Weights of a small transformer language model: 335M tokens.
MLP neurons of a small language model. Each row is named by its layer, matrix (down: output weights) and neuron, and shows model dimensions 0-159. Each number is 500 + 40 x the weight over its row's rms, rounded and kept within 0 to 999. Numbers have three digits each.
Before each neuron's rows is what it responds to, as a language model described it from the Wikipedia text at the highest values.

Description: Table pipes, mid-word pieces
L3.down522:560471500459528556549447542539574489536468434539520470503504539550579592490537462423431463474507503436456414467532489428507504514471488479438499424567500511508560516515505557526453469475431475511482488537500481465583506461465521475497438557492498467503488570537522541539440453490539486518518495492487536484539503565515451454522481471454494437510488498593461451487499513578566500502509432521530512501497519497492530495476530460420530438554463510390544566541464580475531493516412519

Description: Early word-piece continuations
L3.down505:496565571507495434548505505527486519527496554532547511549499536565502505515537430556468526525532490546507451434540567525543497456449527499536484443471458606478444496463535439492488467528544491502477428449515524490503503432541492536520503453450485515490532546480470552488547529502543501484517507481487478397495518410480518520487491521526490490523597519505493534476508571525464472458439543504482511484456474507515436505473500530446442465465533514505427488495489390503552571483521460

Description: Mid-word continuation pieces
L3.down908:454499436481490414526512527511516522518498578574538513427513495500469506516539490494574506533452433455479516518484526504472542616535443445513463458523482507523494405544554492552421506564494481530572546528504501484552531408538484485442512533502535515477477498494496415462469473548467462459496506523391515510444521470529527484525547483521510564558552494499482518489444459531494451511447456493516494429452516548476479555496516477461483526491520493470486451521462538459516498493497500

Description: Predictable tokens in stock phrases
L3.down955:517495502503462502500470523434531400527472535506444452586475484543485432472509490526524441429510482513509443506602498377499450511506537547521537474485515475479459573432465537498439448580602504412481519503477500490499483498499476492508455535439520496488438546570480547498494510484510518527549577472594476533541490557479513519479491495505485470466501522487487459543532504509469507526543478433483464509551543484434470490516493590539485516525505465451447449522434526547523490573611505

Description: Table header separators
L2.down280:500502497534400482561469526488472452474502466550462502530467468460544494508435477473497450537449416485469533554527493565509423527481462527458504434483564579480509516512501516532490490435455469565537551509445517466549467483488484513448515576522527528528488535523476528394496441507491528488472434433557505537513503589514496563532562536534515531437488489507458504473545497510510588493495549451590472463471556531480472472544509455550477440502481527463455498511523597532540499484526582

Description: Table header separators
L2.down596:452495501430474486475446526510507463554498529482460471546511464458482420527532489501580477522426497568497463445460505441491574539508457439478447507479488496447563454517473474461506521480488538452547434479458539513475536490492538583483556494579440449428512490498554549522539575517464476466553506447564535441564539441504482480506485496453506508514507544516514476465477551555501520480506491508560503552514511491595435483415546519494461555513539515579494478494460470501581430493529461

Description: Final digit of numbers
L2.down108:554505450487491508491480498490543558432528544512514440436529479476548489523496555462510502447513364513528530622518545469563462511517423489511511436473590493435508541585525432479521494482529547438426551499514494539491520551531491564453493477455477535496414512509404488523540451482530481518573518472517511575493533495520502503501552502503508531427517534569501499424548511448539413460529480547469490507455499492548470500552466520488457515511504446474584553486531463479472522471493468

Description: Abbreviation periods, name fragments
L2.down442:506514538499537551490484470531489476470497485535503527495492551508563454557482425539483525464518545569525532480541431474475557530511489512470501389517484461501459566493518511478476523408496476381463563483507556481515575488505520539460462460504536567465589474502533509517504480500541561494531502521482522562563494481409476519447481519508483408501442537507522511525483538407488469466522451563503496464478462525567483541512419478475462503493480523512521518422537444449486511550481478

Description: Tokens ending in "a"
L2.down55:527453629467552468470430456499526509483552487508529521528551529468478555595527566580534518542499522508484505491492556485447523519544565543559448496515521491542447511492482537511457412456463498453514517564491517466520499526441498447496525500526477440521480505523500524520547433433470520526526463488478457559538480519539470478565554514424497417472483512502510501504508517457527515456545484401444474484490522488481501568556515495443513476527541416495473511491439475427450492543519544

Description: Inner digits of numbers
L5.down402:490475507508496405498436524533481491491520451493493559555493412488507474420524494577566490467502564532545492443474517423447479569508498484520522549572514482562508524504488436500451459478490538478456528449590438486430445512575477486490518464486551520545461453523488496451523416516431555512504442464497511501542527498459564546449495538533426509532504474519487502556535468528473520561485560501553527493563467514516541548512558501417568514499570562538534445465454537522506561539446537

Description: Blank-line paragraph break
L5.down602:517543481471504553476447492491549533504529481540512473482543457445522535481530467491486494451494546530474507545511529508455537456510411544470512566555458472423473516478540494495489515527470509491472536557554529430453454497522587519530511523463478539488484386487521537493476515588535415533473627520448466444560526479531536483533519496490512547512519505504404478414327528471528537511552516519463515511462537524456556476522461512515546447518545492459545529470580474484481487622564479

Description: Infobox and table field labels
L2.down940:506508505529473546480543467524448471476564492467546459540460458459508431526454537501514481524476475550452508454523478504534472460516493576498458459468504422427462520496550515455541484510510514404503425470424473563458495540495458499526449560542519504482457488559437478591514465497503540534539472459538503536514496554487491450507486522555451433537494572510504452483527508532538489463518497440453454485491484567469574553468545444493503473547428460570519497468509537550426495514489559

Description: Mid-word continuation pieces
L5.down81:506497511467438506455523458590562496491506517453511467484469546483545463525459518479465491527505475498498520442481464503549561539491486435481519490536483509466488523520468425533487481454526408533477554535465541510514460485549481489454511515391486481470492545552482493504514546507540483521480538522562552518519550465475548476461569486434517520488498512531462552545521522585481525443557525544490544493417461579407498452474515500538488488488487462536446494471516430485422587382459481

Description: Mid-word name fragments
L2.down579:451560463499501530571476513526476523466552533558463468445475536506578501515461485534502503496557432502582544420512481497585480516557441438501496499553467492411504507513539505496476560475558474561509516526561488492511497414439460516466470483539530526462523463553527550519504477510493523534495480416400507550453514567545480473536531549431450502505466426479566541441555496406526512506542460518460534575508529528506550473532457506446459454496494487464551455476419503504442405491499503

Description: Verb-completing word pieces
L2.down727:559542506509511528539462514479534412462510494491565454580596478488549542430513540462530533508463458511488531558581515537447503431533499517558479530445491515496448550490522478523456541440531489494497466450464584551473555466554534510486531482526499511475487569514584492491447584437477480564508465515454472460504513466438490450483531544476530559531498550463514502573497579493486451545542467444452511540462475499441543536572440538469436462588514522527526536560480494504435518495569480

Description: Compound-word hyphen
L2.down751:570455444457513483549460563536447539453542484487486512565465464442445496463483535512529489489425541557500509551518460502552533499496483478491509516426503462512488458511500516517557546479488459552436441428542483492519473473425506518525430513452465440502536518547529579495548507492477502439549458529591427516457474570515522507560529526550504590483489476509525549454521502527530502532474573534559521412477420452484557480500507531554529549556492595535488410545484478497430459550522508

Description: Mid-word pieces and layout breaks
L3.down169:505480409522474529578488546490553521531506496528522486491524515501446496512401557432509529496493440465462598442538466494595538492514497546447506493539586503500436553495580523551436437553456511480436503532470499519551476528549513536507465499571478528432440545565491534410534454551525503540473507434463549499456484508609510545495558514530513508491476439518465462484512445565474493534499538513477473430470390540463453481500545531476528541462539476504468473536477517444521500477518460

Description: Start of person names
L5.down179:525490490520524458450434495442545502500514461569476500587491528523552496480445504499442562491472463491504584476501433471534583497471524533438496452470467491537546573501597464430539418470555523574498511537499501506516560448503528511534589452470502456478480491584534478468524507503429439494425512476510517479511547442545468498477498462513514543530493508572474475521522524492478553528457518506469469525465522475464482441434452494530478529556460439572491451399500515471471503520493565

Description: Mid-word and mid-number pieces
L3.down564:417525445539488490493498480495476533450455506532515540438452444438498556510499569508428511432480443454495573547508499525460424558524449502499517434528550507480424509514514472536499568443545492436507518468505461486441443525528456425459448500498450548557520521478554456511498553528497517507445546514500458442515511523508431500550568497502456597482517425462492534425536516453509503481473515491467474532494502568520546448497537540534490439531499464505492480537489569542462435434501475

Description: Mid-word fragments
L5.down291:493506524549536506532563567492469465499472506513500479500443514508518504508497551475424510457453471510455525472437453560534451458488419478540566515506437495515485457486464471526541534490504515436553460454461450444578477529490514550468471407539505502535500553545470506540576456495541468477452473458516515510535554569504577511479513486509457439561535495482524474569482546496500475453512531549468401482411462469532514458493487420497458468503530440501535461465543561479487485446519534

Description: Early word pieces, table pipes
L3.down106:460497526441467573468451554501561479481503476522525515531621454554537548528492521477555519475474492492472507512509482499555446506406503507397441487434445519506498434512422430568492563517485544483517474448475475472480569491510457488503503461512544524382486494480557455530470524467498483511488448492533420517541521533479488525539517555546523416483504516491558456456441499517500531503547473542494516552471494516474464477540505478518460492561510514494517488448473559503484551520528559

Description: Word pieces, amounts, quantifiers
L3.down929:458536481477503467456460563517493468493532493463529469473533478548426510546478563441529423513495498506516514528471499523512514542550487514504521494554485511461510452496575571447507451486520524504546564432518464543472515521537528535496563557484529455521460409484551491466516460486529474484475472499628462531524483490550480467487623514555604488469501485494536521500461498604517533484476454472485539462490574504481436496490485486488556463491530502538535506480548502465557467497475538

Description: Abbreviation periods, mid-word pieces
L5.down439:492457504482551493504615531476562483527473512511500514501530455563536389488479534518566540481559501467552494533518432505549505515555516527551520545507594547451471533447530515485491467497504460472541538512461499511430544486502523453535499537511487547533541496471459484567442483539511494532510530456463472547571499490470554552481515452572428506451464474498416438450504431499544500506562495494456543510529480443475530526414458598463488551510484449480492456539551486551466433535456507

Description: Death/kinship "of"
L3.down227:457502491502552495513503526521531439500497538537506484534539565554513517533513483489455571505434552542452515479512495480463448437499477545483535536496538475451423504460522542494442485491522552540476417531545508524446468535548443548485507500488519490509526481461472496498472539491534531558552481517426504520451478551462492541499507490473574491471498480555433517525425466534515565559532498506563491460475538528452449396499485441461537485510476508519500515530461540509449488515532397

Description: Stem before suffix
L5.down571:530430464470567481465441515530542446537496530469502533509539435459390504542480512518414434531514428527452412503531543492471445493522483434531476488575502614510488412397473531443505498468480485476510454511534483429508492499545542528465540581489470469567543531606498518578482487544488521450535526457543505531483530485489524531481485527550451407464497425501463541463514552570463522528566469456437490509427501498449511535493500513474565462475484539455445383489525484480517461510548389

Description: Single-letter word starts
L3.down75:510495519512516526443487550553466509461482563565524494494490524469550530516469505506524451494482480551509508560439557500461497485467505495471461487493516493494493513496505522486430501522522456596513521516533500572522500512431491507523482532495485485575441492460536598532462477526526470453438449483455418515432557526539552556569508476526441509515449537529486488514462463513515564441432534511513506514451530451502589487588525504506471441505501486464468437532532437516544468524555454

Description: Section breaks and field labels
L2.down572:512541492470514544492478563526510440478506489522505532522457469435438530475474508537488524466571479525467487553555587499463540571508547522494528504577448466492574536459609478488468569591469492583460521504494576530484445500533539518522557444415466477490472469464504546527500501502526474454537546515539483490610526473439452498521529459533519455496522511546542463431423507512447510499520492504443529511436547503597553501541502482465530485451404417463489515540512509453503507548526541

Description: Separator after numbers
L2.down314:541451563485492538543505449446516555500452449514497492506613477441485528538531477503483469569400577496556569537480459528522478523455510579505477486487460483519492503529580522454485466463578456522616578480464481455517506535570447485493540534514475518539506597450516525484476511482505479554504472512521545583434524537495516505523479489424538459482493484507440489403452516491494494499452438565521477469528457542501579549459496498543551560484505478519487452527485479493498482502527504

Description: Mid-token string fragments
L2.down405:497513466485560491536559487481470507475488514502506496536559531440527494572527517390480521460455538512563467574546447475512490462559517490541502479482482416485491524493454539517540519502491486471543532489488552458487484515514457507561450526479486553520511482508485450445504512485434428469535502546483407560513463486519465471473438523516498538469490487489544557529466423480483546453536514452566518473532542460448463579561478543555496552497455536458490530560557503447497521457403556

Description: Article "a" after connectors
L5.down467:534470481470559451521525479424533451491486625546488513529521528491532521491491436474512463465488536428536488495562532435519473467450494459451490535513493448544491496530410427514497508531481464477479523528534548499479566598447539465488476507481423532535504519509513540529525492454500520471515462450387466619426557514549566485474527508475506440466517520482514450487498495482541484475478550505509447549454566527442552461454486512529606487534516570490550581470456486536568515551539521

Description: Infobox field-value separators
L3.down268:523452467512501515473540528439476574462551440529488473501443527510465532463499495466496517494522523459487442465445473552604514570508549547457558517484435331574487452454519602504482572481512594495657535471444472523508465430552526531462524506501528526548426512386506526500468509508505490467509488475522531480471478505447499494545537483517519477465485513505581524449509511481525486496450486501514504531514466537491551477530529498461485441484586447519462453540496485468499502444470474

Description: Mid-word subword fragments
L5.down558:440546528474531535523480500518483472426484489463473474489477550467455553471486562550479524510534384564494547451538567428477516476471544542564513539476516485510572530589511439497483484554579498500487526531445510493443461483501543462545440489536501503456486502437485454466536506504480464523571530499543512496450553442590488582481482477519551538499508434527580506507501440524468476482487418431512411429570442481541461477483483527481473552565450508471476502512481457501519434525542544